{"head_dim": 64, "vocab_size": 8192, "norm": "rmsnorm", "attn_scale": 0.125, "tie_embeddings": false, "extras": ["capped logits"], "init_std_o": 0.0314, "optimizer": "adam_variant", "schedule": "wsd", "seq_len": 512, "train_tokens": 147900000}
MLP neurons of a small language model. Each row is named by its layer, matrix (gate and up: input weights) and neuron, and shows model dimensions 0-159. Each number is 500 + 40 x the weight over its row's rms, rounded and kept within 0 to 999. Numbers have three digits each. A neuron's up and down rows have the sign that makes its largest values positive.
A block is one neuron, or neurons of one layer that tend to fire together. After each block is what it responds to, as a language model described it from the Wikipedia text at the highest values.

L2.gate118:453470571517572584514499461508467422456514480481495474509419490532583514552506503501490493496526462505502494534483532476524487497437546534512604546534495521519508517527474500543493545593552478433455406510498528549543452591517459561497540433578525576525581467483462540527495487499469496527490490526475605539550517458559500524487542533486496598563507522475476548533508516501485535437525494537531524525464466511481570462470531533515509425549463492558465485450507508549498531479459516
L2.up118:520502509485554524482483432500571527472573505530504441487476465482541521469548537470469498449527478490470503512488469509511484549481572485492546532537512510561499543401456506575498451519467427456518505544533486528517501609476500504514504514509476549496593467528532482550540549489541500467523443518478630548533516478518516526424574488488476516504526448412486486482525577539520547550559446568527483504529562487426567456411520516467498458440461537485514504431450538485484498521467458
L2.gate140:504454514485502558521508539489519488471510472474435457569498467506515512493554499530470472437499437498474513523554547458472544484441524548517509512437466481537443499512411537491451519529505569518550556474538528525489434535550483533493511490470551562550505487475531495594467501526417480521422504456423503568522471560495476447466558539461459558575541536506507471558541586454463518481583544515563547585470478493482485527489540501524476452493505529579522498578553591458499491488473487
L2.up140:506467474570475531432438422552475494468570471551578537455529508481566487485529530559471520466506630496585476529424482448514542500509453447495502458472492466471457497574508439498532503453525420472513496535563484495492557505493478510482516476507503513543478539554442555508525527553534481463447480447413475470450502456510519460484471558515454585440549523467563451509523474538539504507463472469494490532577466536447540564434460502527471505521457502509507524528450526431458501507505466
L2.gate154:521548532507605448576507496527596479489492464532546532563476466475409506452445496463421495494567554471539527504556414480529463593494525509447483519483484497545438450442462497539434468588547531495489493468574471511498439581512475489512476466500541590533614493485517535514490496504532517552497451482482493510539492482531509432519467480502517517438562539511504565497472519487470468499509464486501497507533464542481445469535573525468480470506497454522461555456468499434546491540457511
L2.up154:540527512477575551500523501498527444508484553531408539427491538543537488455427469575457469477665477469613506506489523555533543503394590497473540486509511466535516453498535528514470479534525533498491551467480496574535510505531504544476507521556498446465436517511475445490477396510540515456499441505472477505488541505487484464510447498514520539468529497470480541544489591447520551502493462459486450478524448516469481478544487503578506448443492512483481516512513469499543562501539469
L2.gate201:481464533585480496446556477529404509491496500538465503474478536502492496469571529477559491481486479490560505529440494522515493515536451497484506562407538502438475510528464520517544441424548469518516513482502526612564487544528481489458561491558550512519511513478495569518466503532543550507566498497438479515433494516536493529479466556508487561489562489469516452507503553517576471537469558470462424479554626513409518456501460449516540495587506516493520481543420534525438531475526499
L2.up201:508526481460513568569500541523522505514471433535448465477509439476507525520516505547502524451558533524500494477475465550446536523499609492524510426568482572526506450507558504533508550490545548470512521487507496605520633470510506556474523477534536501498564464500516512552462494544469481529475448424444510530463464509483530516491527523505513545445524509452577447446577486453561499474565479499533471442488429467473490525534465478547496500487535541498404556520532491506533412581535513
L2.gate428:421500514495444483450494502554510508453538541576571461508539463519471578513492497444504490471484529504509469496613414524566506550542504484559488516490490440566479556571456482410499508521512404518466490502494469502473556460491468478450540553511530491552467491498456491518549509520470522546419498442541553461476506481457474509496498549440445553512521558489502469524486520498487503573496495504434469550481541476481545478529488492535543506505403499530367446567525549468532521513461458
L2.up428:463541495412458561452474481516493376506523489505559560522513544522570479488497446546460574447532428494525523495538508494482512440482493567499467556555495496495437490557460472483462518545441537500515526501478479500533484433506459497539541561546575545432474501465545519447541452503501518493500522425481483506556477547560498502550451566447540546442447520532448468452467445497418475525603492532554417469506495528532538507468454429503487520467487545554495524503512521551518491522521489
L2.gate528:466481451517528397516522479447513386488480475377488435515482548538507445543455477539463567440526517493472458474518499504510485444509489566423509538458472438542474495531434502523470487469474496491481592416498537525540484463457469433500465488544513471504489490472521502500511462572446429504447483458488477481486474446512495514497536560539499574467529474492458473507515475539508537521583594527446520509540512530458544490583511518502524514543461486544464518494536581444511455451447539
L2.up528:461401495471467485509502538556464477539460430528504540553476338503518484486506562529556455517471481532504507523428452489394481464447496438550492440448539526508482474475533442515559554548557507511483558502491488526462455450571499515459525493463532556488473511474551419521562525523418457532534488544441492539432504467484494508518511443482492541554523513500517498511547495508540504457569596470472454515482486519489537513535491439491462520523444514535488490475451544500459455439498517
L2.gate545:469531473545580476532483463497448520437536506494488483529536516512549423529460490514450491415513491486604525543500512389500553547504500485487524482510472498458513491488478551486505533531546501471445483483518532551569456426464502445467508470570532502476415503514496571529480543540433474526444485505449520520482471500542548459502471455415534591551420485551501579423493493525565493451457485516513478528471488490492422512490437549511521545584442484499507510500534583503452506497491559
L2.up545:536442504492613535516482433549485477456558513515508510459571550464572521446502532469423579483497475482471540488459505533416525486533540470496480512427467481532475479452473572481455535414566459466547510529472549505471488554478488504451503503454491520453549525537442530528492527486471524519566505529519503527448511498558469506490535446532503561554472466483535576481508516487510478420542589474546481497485525521500531445403516500462462502525404431546488481570410492500477523533482502
L2.gate626:463451412545490481445558481496474528515458493459474473526516483479529554530468412500417551409511488509529512512463506410513599508498561505491484559511476524490490514539511444468558475477494508444491464494567483511552485466488486487446575402562535563515416465417481453506499523473469450555492505501473498577499455520502461525536480534518502549435478494476547472497473502506571551514505509505522523527408494525433483467549460512494558502558441465574487469582527492560460480497495543
L2.up626:511537488481532572548550420504554453489559519472475489466499456530509514442495453506483508484468507597560499545430498526482466535394498483468573554598520456487501455517491488510528500432476531464552509465517501435455424428499491510477506379484507555557473516496480399507478481463491423431476490461536526478461515499592510515512547504505541550543514440428455519490549494486496523499527513544480463524518470474480568456466530481524509515507521491483417476560454498518405508506479495
Responds to: Sentence-opening possessives and determiners. Words opening a new sentence or heading in biographies, mainly Her or His (Her debut novel, His father), also An, One, Early, and some digits inside numbers like 1901.

L5.gate8:453512484532587454512499509495546530506473515499533485533508532485522450557431428485500516413502558524542488536447545470524522535496486449493485464495522425514525574471499404479559516499485478494458511523492529564505527447466546452537480465509489415478484446483588539480542444475439500570502464516465518452573485459438494425420520467509462616520511539561469536513482455529492519543549507487538506550421504519492472428501497563487475500583423471513467447512500554485514561521530505
L5.up8:493507508504552489504477491468520461482532461549413549492490466576528501508461455556509491473560506563558496497447517494579458517432442442507487431511584501494501509478552543490510507539445438539499573538425499514495499484449502515533493539470513498467493542545475485512444518561487530449448413483576586458489493553510518560407467549453555501464540505504480533556526473536533507503516505501428443460453461496490494513480527573442525491479474572450483536432482513506526619537536458
L5.gate18:520524549461501507545473495428556429500556455494537481536446505586590509478474524535517441512443480459517486482504460479479599524540356503466570551566581501490488509489467487504516458500491457484528507478501447533516495499482577512533509480558488439465543466422442491494433563575454533557557479535526548521570549506537480464497557457504479489506515520433489613507480437483487452534455539509467509491528521458522528521520539519529460470486523533517511553522459486521504449461520465
L5.up18:515568477524490512474457426489545508495479435561508446522500461540496431542506496488480495486532492586517521523535540459494547480512505470510466592464458497480530554409451477530506512515470473546505492460456550481435485540504498544522440563455478442517494455392493532510416526565485497490453449486498508570486500466487528444500487507507507417510547454468502511424446510473567476503455451489533531557467501502557556559461419534436439513493445431607495516478493477520487435456459487
L5.gate66:534444538511516496451440551474522511408553502540483467513510469506509503457398500521477474507551505454590495444494434460532511548509506489505492452534475479560519546518423535538420560506507510476472491551526413502575493492459480502484551437503451457528515503485513622570467484454470455501553469544503556494462461542528514513499502513504490612463520514571472523548442510469464466507513432568454421484506505498498456441533486501550551515504490503502584508459450538486479431473469466
L5.up66:504484574471567499434457521495523486482492496559467466490427491530447487400543444473497498473535505449541489449553414561564481515473478537452552559511491502536493567453484564474530554484521454555527577524486478505471463502461583497486503444499463454540457449511554433508489461493505500501592446518537505474441513505520478514478535428478561485538536523458481579560427520529507516519499499472485474410488534512573531470539496494528566492516495529419508561480501546417484568504484482
L5.gate155:500566522536521559520493517488425533511525541521523430506467533461566504476458469512451480473524504462473531495490514507555541516436549487564479473496496502512541416470484496544471452505511521508428524567514458436493523496501490507502574463533457590438544512465577487463441427503558481452465503496446524461530437478525545549556543473450545589525537503555449480523458528490532525500516475478511531510524504497416514511468502547539474431542395437519477496507451502554362493497477449
L5.up155:562513503501504504523513414512511501554483613562518505456582496491513476488479544483457543460559517489494502499501526483528516588488461575442567504501510481498486505543436474504431510537501457503494510436467497507510498502484577453547484463503549508473461472481491495577474479536443459542514546471480493379417500471481496534539516481554510539519556473540454546512592470442496449443531468442483584467469445482469465441523547472593482452547475492475460486540561553468553537454503521
L5.gate220:521547584441491635566598486474487453584448518493464458525473463469534464468489490523489486515539548551507518506490510487486556560430526563466521499496472455487535493451427567469519516475469490506485512468487490552522447469493497497480533470535498437475521496435535537499416506514465461516482459442505534522534472525525535497543469523474574554568547559515484439518443513411488490519487526520555587528535523499512509452488483540483418437481469454572492484510392514492503474472449523
L5.up220:500508539558490547511518534529457456510558439559520494535497523446553600498466509543537524478564546545529457526491460562518500541455473443501574472601539439553472511592524485459529500431536454476496514411468435557480581475528486462514465508537446504490523475498565486479454496496494513474466493497519449475452458452518457486483581532528544543501503491436545478543473461498524503437510496494431493525590483505478489489456441537514556404514474490502496470441464526430452555550508503
L5.gate254:529481535598594490480519457490447595507547443543522471434453516445537542457429544546497541481527537455476476481456489512462480534450466537436499513508538506459512511510530551508542447480495526458528479460483434569510397500521513495539525453544484468482462482458591521478493423545478492483509456576471527486576545447472516437470481519470461522528527434442454457481469444568471539454513521527492508481529518457542514526475490517517497516583407491483491464500454491485571519572454482
L5.up254:454423590395474557520488542480564551553532544544496470469483435469563506447550483529513470469486498519498539442453473462519484528485485522455479486445499554533520501540502514512519447455545491432582516481502409490567503480550510517467513463491481434461531496511481475461486510569463518494518496549547531535516493586478549530541412493585555485546534508497528452599517449518438487464536500476467492479490576540518517499480533540536511438481491583489484461489470478443494448521507592
L5.gate446:481494539485569473438584477439483492525515483552489424505500520470506493518449487487542574500493535571537585502459476515525555502493577529478535528523489541596506483482487483507520466493541473411456440503491450549444515538435545494492540501552478470562478483499604491481412478493482484504422457520487519490571513486544480513527561493464542488548476497457490487556519545541498521502595464477501570523553498506479496441496509568558476505466431482502414525593416557506470525486501493
L5.up446:491555523478492444455536558483416464541518488461480528525490506454540577509456477517585482466515458482535588573448535574433478456514512474519517507543592547553473473481436470501486475521545545414483460479463528522438517460476432476512490491504508495568450435555495488456476494511498520474436523449519470475451530555487495511511530502565576471475405453409516461518550548529450477445520559539507486520535513510452573490501500519490489490466490558515422545539439499459487530548527481
L5.gate607:572509524507549536426560479488474579461520543550505538452410455476461468521423499483483487472583490603494488483508502473545467525570512541474527406459443514537589483523543520456504514500528457492571578519533520476523494476444466500478525463528455524470523531546480531519553491528485477454522478504509491526502478522501505513472475568456602548585530545496493493538550569440440535535503442581471559501470516494480482533484532548519532437495462503510557413504508490522524551518445528
L5.up607:490417464532544494555516520523482453545531480501429507449513531502536461448513520568465516477502481453528497437495489500505500554481549518512476462502445456485528543581535470482407520499538475565467487472467502531518514469482548539483530423504482481455565492495504487515494351505496526532547520477523471478510518479533500533512438501601532527514440518440447472529449450474425515465509485486531600420463447508440488508480461459530434427532527512536511472500480516469517473431581404
Responds to: Biography year digits. The century digit right after 1 in birth/death years (1'9'51, 1'8'75), plus lead-sentence tokens in biographies like His, is a, (born.

L5.gate30:443498532530528474519486530485472528544465551517449469437452543440554502510473516580448468458527497534563515513484514480503521457495554515560548454538465479439483465465553511494593502470518444515450552535539488497522497488490521518544398518504551451495505553380534482487444443545508467407511416565477536448504502471581517585550522562460509522519495554484510538473449439552527518502547556489469439452487526504477540464472480550538458483456513513519485515513488502551449540414518486
L5.up30:470475541543474473528533492521492520544550512472509546570513419501494529448459547499493451441456503527442497503541491396468507513567520515480435549444460518558501574447435436561476538522558536489477465507565500530539554532483487484502558482540472468501550576483561535468552536534547503563471517490574460537537551475495516482540540521524461564546524479542466559502531470525527390478569532482512489534505483481489461477515443506546437427553513448505516405490497535428516501486533464
L5.gate138:520498517517496518522507394472545518556509484493522463534555439570582500481503603458453502498561475540485533473466483485528492536553516562427534585412492501543521365532531490492470478517513497465514528520505483523523441467506564479505557519510489465543571484465499498547484454536515466448516488472504502560490519473545562480496482563496463486587578494549451524495516513459553505530390527543539525501554493477501445484541460516534446502475475438536471495585461538460512448457493503
L5.up138:497542462560474489555469531415463524512480475467580576489529434426544556483469576564423469491449536463541558485489571449499579518534514492501471525561484458511509467425569534478490536498508503502511539467547492490545534486537549475542431469514500449553464476512503455501494479579605509442485520435479458501458533545465525474462492546555489523579496501553494484465467509497472469536509517485513548506490528531475475527559414553454443450451516543491574451510494481440480454512503456
L5.gate166:481491505599563497532520510526566592500485470506460456482453533489552407529430553488461515458460485489528510528537470483522543538447540464437497480503469464496563519471438533474405440453546505412476469466550497506505484504521501508456535497560549472546506510483525520521488449509480524541527482462498535427516492422469542509527544501466560612467473498464450483485510441484538611450530416518507504519526494482454472467458477486523516404537459428511460513584492519511477541523488511
L5.up166:539505562547475537499454464476482523460524497549510481455510505474505509435486559533439482437478518460525548447449511520514466466525451493496526477561476474476503474494577512517448597540500501440413537455511523449490500422554463506481493462547547516504446477446488527467494518513559462490507477486488529424461421503426464504513465534455540539544527454528450510575539520545405514483513441541434539446479431488427476512465470476455505435439545524414532527465449492514458503457516408
L5.gate350:508453480518508463487438524450375521552558447523505523503494505457576510503454557485439465568475444540530521516482475529484503537484430490513512523495472559518482509477514446481458504562467513451515480553532464473498457487568504562514548478476451540481490441491471559528527417537542498496483550499458493480492489411437547497522464502523504486498514497531495487441488555536575496502445542506408448521541561500498583521442497498488497507508539375544536462503514402547447427518473559
L5.up350:490488522487489481407481451497533544553471528505529446523551399499530504451481482560543513505575527556534465589470435467543498506534520493515515516518507442540526494496521461466486585529469512442452453517551501553509505465454460509514526498496444559486556484512478466463492428441494537507556498468503547416540553528532509517505486543532462508442489469589451497480427431481451513556518519548360502493459509504417485522484502544524537472517452467499536539502429465470447455466488434
L5.gate388:472501462549523524511455462504544512475562449514478513532401425497552524462534523467539479534611517532566554485445510451497502586506555494493499492523503485439502468524516489448504529537520430556409537571496468497535453480448496589500481527513514445508466495477458608548458542535436438485502468521460497471495473529520519471474471532522559560457531490513493521452461475486585506511522462455569475467445520488501419533510543486543514449476426437540516465513564497574500461461500529
L5.up388:483564520474592555542471460509533456566508490459493499508534456500536517500532508532488534596456463443586501496513439459520467472464425464535555466499461477551495450556496489530536464563540502420487522540527561521533446417499477502486539459425522552514519500526453445535524485468497533567498500444584469511432487527565477531502518518534575533464554496514551541512553534478544575563489525482529571513558493538480521553561506513501530466455524438518481479433545541481491462496563539
L5.gate401:518469570448548504473466449482479542537490485504463467542512491471526564525469492473509538592426524494505417522492494448515527526486513462495506535427501550492485456490535501458565493480493455478543514499483471495550473499498527535499540513491468527506475536441512485487447422466483495470492440464463544442554507519475462537534541577409457495472579497466578446512448521508519487512539479502462541526578596456480446557459426568518495547490505353525463432548489513529472441545548496
L5.up401:550479493491522442538422515499469542559514426480547538514496503464558575497501507542522461503458537473491476576528566534461456501491502426515533480421549509499475476481544439508548504513452553466527517465478497455432424449519481534493556443412497540450467502520471450476456442511435506456496513415498484421486478506459470488500484466522499429477486481450548452484514488452499470495529549456409526444531585484475518554487477511542555450493550459464485492544533486444432443569542559
L5.gate449:461454461449509520473567462521462551515572471492521445492527506490546473416456509457503529497547534527524538457460496452519519500531518459465444441431449458538466526474528520485478551469550430505518566586516452466515522478458507478523508550505526535525474541489471501542486433460538503453476493440515490453482433395423533587551443542511496531493486435511463403498465486535483420520541516469507519475481500466482519477476422453553472519506502452492538431563523524580524527437424518
L5.up449:426542500529466534615505482517490463448472480499530500554399478518502521560516488523452524543517529549530482494558458489513467496530524466490495474481469493516523487481593477534500482556520523539487526555490476515525555534486504521515452409521535426494484506477500533511460548507497468443583465523433538466539503515491507446527467508453444623531514447538571501486434533469490494533576431477470440444525511481516506522519499492483527381436496420477521521516507453468445388537511490
L5.gate581:464508440467506530518495542481560487479475436480535460497457491534525456400485509456527533403570459512461494466473491527473510546559403494490451495444543479514498543490483472464481489494446495534528563558502438549518428543510530558521417547542502530486489522505491537522536419495438497514543453518451509491479452501436510446442500375514528546465451509550498476441485509497465533515553467470517459538448565474480521510558529528493549388427496523559504542566502482545493466488511529
L5.up581:402512455475426494523415430474521497501441470446511514521473506531480491462512523490468520499536489506474522473430492411570548577471468511512445483469493525441484535483503535480455510525475450498449489531464486499494474511487543502484521563532525587466461545502544493465491480537444454465447471446485476480480475492525550513492480421501520523479529541509431491497493428521483439564602504473466552522482574511512505499556410602472535478424513519533541447467399489490410477448471513
Responds to: Post-period continuations. Fires on the token right after a period: the first digit after a decimal point in tables (25.15, 19.2) and sentence-opening He/It/She.

L3.gate34:463492452553515510550449461462507531444538460444487529556476514517494506446545517493482503470536576498495565471494475478552520579449573488493487579458447481554473451499526502493497531451463557516477476484439534552464524501469496528442574401457448506529468512488529486428595551473482463505490500531533496530519442459527517504498438441526480474502499520518553386468469527550514579437478487526488526478505481465461415511562495541486452505524448489496505437481422598441493565490490484
L3.up34:531423539512537500548578532493523467424559552504517484610470618443487439401443502510429546510557475484546575487432509534455520507523479495518502515616495521460515530446497535537504483396475510486418544473516544501537537531504551483474518486478527537475483513527531557506455464526535503477536471433509477530516526501494422483501509579537461480507473492502548513500465579526518505574477477525517470523425544488519450469496513560440474502501463472526486503460508491512500537432538501
Responds to: Career and creative work. Words in biographies and tables about a person's output or career, such as his, work, music, writing, songs, plus title quote marks and ordinal th.

L3.gate179:413498471479492499562430481507513524517504524471489530529426507564453425521539454478520461435565502507536468512422482537558484482524593438505526455434522536504471437532535487442511464516546561511473549499468541512478507466473497514519517528475469413496385467540491411498499526511494611484542456507459524478514446450433465493506475474495451469486466492472537480565489477495543539487523429486486463400546529518547539527483503459469485550480563477432473492554515498559479533498470572
L3.up179:447451412601503487532438400497517495477485460483560493480450459565543500447558483453549498489509512528536470535528483443517470517546521494515489560454462472506501550542438451481555516479529534557513524510504510519477424499400434531460552495472557539540491480561524511514554454516512514498478490477505596517567481505495503479520510525596476578505457531494539455521555542507563541530552550481437485515538442532491493505515470569567462487431493485502467419512455501557557488510459530
Responds to: Digits after decimal point. Single digits inside numbers, mostly the first digits after a decimal point in measurements and statistics, such as 1.7 Å, 3.5/10, 5.2 PD/km2.

L2.gate12:439527476510557485551470498486559498517507542523491522531473488522604490466519558551450490484558603506541516491540447501590535473531543475496429493466496528453511426537517524433540494424525494601451521576510480512501485465523508533488578529579512485505437517473532518517492492531456502489524465488453530564469472443513519516501460521409531535551534482505454445503477482489528559509544522460481500438482593483538501489470482476503491487569432504540509479560483509469403513550417571
L2.up12:511569443523502520588404549555511461520513512526590503498519518523572505484530464585528473481574506439472455500580476495541551424444547437491525432451545487437521504519522480433487507457535541538452521531515534460482502514527436501537580494554483555456441504526479526495513513500484494436531462406461466492436501469430525479452500460451491527529500423505481439485502525488498469478505496511458466486466508502471531527524456454475495433526497541477535549521518500468389498597485507
L2.gate71:429496461488519534517536420563530488506578573527437513528529512521545485429503548521460533526544460522510493484486471462491498526471482551490363510462504474526435519559498497440512529478558452499497582446440537530543495498476520548479485442503574455449499477465504492500495466492519571452526505474485433500485577463504526451486464573516582523483587492468527499530489536504565471488521496445524513502488442501524546548487554430468486497537418471498460533494429537463449572574545517
L2.up71:469533523513548514615435499470559464557531597449478517467413468508488559485545534506519444504536529434545476474495501539529423522535451468505538451409576513463467491459436473536536515377555527497482493482483497478464555468521466534482512504504426473499508491431480465509477490486575547468557514484526505504479480424470485545520486534584513539499475463511546507485566446491494547458517528500426408489447459449565524482511554486506499502542505492454536458460531465505486541507478535
L2.gate91:503477481516479465575531524500432480575473476515424509520455539490457533478505544513463481618513490557525511498441501478544472504556474494485522503477517447532476428487493546529523522451525462527480579526513555518479512490520558446520433496522477514535513467491545522463524531518556563486585440424488455506526537422485505526488429517500427437436546438553515499474420572550534515475480489411526491462534580502504519499518552511425507569540536476485512519443450496414479565486515521
L2.up91:511487426437483482566511489487585493582496466393469507568481534537446478526499470520484488492556471537560523522488497487518544482474539498501537502442488447560514470546505511530462511509477478563470548462511438492481436480573503578466437414500462498537488525507495481443461475514454559515570455482478425485559468482534508591511517504501478502486565444508500470480417430477562469479527494493481546473595535544471469486517455557458419531447524480470494426476576461501449493507522479
L2.gate92:412432408567509504527428450538508528511491529470526532555508518496538453483516510546447561488470520484521485491463531532550536471561507514536472537467495474509526405472428464480499498584529454540474520497487549520437520466456538526477583464536543544544430486449484465505510482491530496511485521460519497570475477461504511465493428523482497594472524518515560519511469506535484523532575507410488477479533462470488521511536460508456540479518428467587429480626475540439474518544487566
L2.up92:451469550446476476517514516525486487472468501475476500484462529509525540424468528507513503508552483468513466463446465532428473460554475502510531506363584497483504489498428482490532548507530496475426495517440427536514551518486521449490465489537497469434486435474490459439498553526439473433524508520479523484467512429463501601533474526549523546463444431467474498411475466463557496458506546500503504431567512513463478396545498457497481526557505493453484487483466575570423520495561545
L2.gate105:477571531468528515501550452488479543532456498512481461493471518508521449423504480550534524465543529482496523543481536564487469515419522493468562432413509492491482410495492528553507477454519522415527555374496455565573498486510472449518499471582516525495558491517420515508448464456480540465497449471416508494559497459493487570506500525511506590514533498522503517559500524475481489552560553465517509541555502429437499444582506474461429535547517526471488513541486586517517502534471502
L2.up105:466464504497491488528455545471429508438445488473457471471519522398510548539534507512533522470453475520495545458471538568390544507555488472515443492566538481446493497502460494442544486451563505537504516502492461550524491479496536513496579537565475485443427461535545449513514549511574460488454510540477493545480494508491480558519582516498476551551440564563506509482565569511438493464538577507462494462524553465521556497453410480550462524484437477451507439500472504498473527594518507
L2.gate109:497513494471492546465500453478343510528528490500498470496465514479458498531530543512466535489472534597587564482439484555510447484517504465479491536497492509473485441493474511507524505559595435522518541500463485485449498465469536564476477403580433519592525521469490476491478517469539430470484530471467527590469514516520523526547463461494452473481563443532495585486447526520503574494533518458542468472588539500452530506539483536462436522545426501542490461525448538483453496490498499
L2.up109:464499528477474488552442539464438467560449503487435489517453460515527494448476468500476487443510523493571557511486612440510508537469419537514497479459486469490477452483443497548568525476572488511465575506522417553503479491492486547468467473568483511471519502523579483496480545502495497528545507486452499494498464514589513485527501532508500539501537455576512550516492484464500485581574568471510577451603500536496477428502481529547476555493492435481573497518462543480393487488455577
L2.gate211:454476482509496474468548570508431484471496508510539503490521480465563516512470516517522544498587472512534481595523500471486455454476506527527510471460421499497499441493495471475487474526562489457458496418509526489551513576559464473482498559596431535482479437460490561494466464463612427547460527517485464537542486409510451485478517482504580554453519433505503557463472541497485533451521479473516461455539503544475478485491463475422518488508397478549521483541471451558472503584485572
L2.up211:478524543496445576542534453465510539560523492428517479529482459550491446447504502515508487457469487524497556520492520503427567612521502532528500465506550512447459450501446584511447434554475492489479489501496496528547538467455467452479504517499480483524437436544475501553484483559553463504462521442541538512532461540537496448476548450489548521434491532578484495509524483490452526530507530433495488531531513557441428620511513519460457457400455508519560522429504592497473532483461486
L2.gate476:482541460510551541541455501420436460519536479526463544525500467540518528445453527510546479500459436422454516459499590541494483502500509515484493529472526492454541520483472496559517502476517441494428487486424565494445534459545469533522457524546432472551505499492524431526534532531486515533488467505481508600501459462512545527505464476480481528535529499533543516480538556512471534521591511439442457462485585548487487467544564508458454439631464489504499466458383473516457547530547502
L2.up476:455537495431512453541469441507521478618486466552580571526480514501556450459507489514509526442538483518535543500556500525511528524536520545450504446478523459451507409536518512510563500620548490518459547489496506488468462472555517523495521481520510463525497423521515528479517494556552527499514516417552489468456482546511473564527473495466466557472560430524484533522494489475513491490597457452473477440590480517514494520607504521491502520403438507524484502571480487500454476433554480
Responds to: Decimal fraction digits. Digits right after a decimal point in statistics, scores, percentages and times (9.85, 10.2%, 67.5 kg); more weakly, "is" after a sentence-initial subject (He is, It is) and tokens after a dot (.org, ...).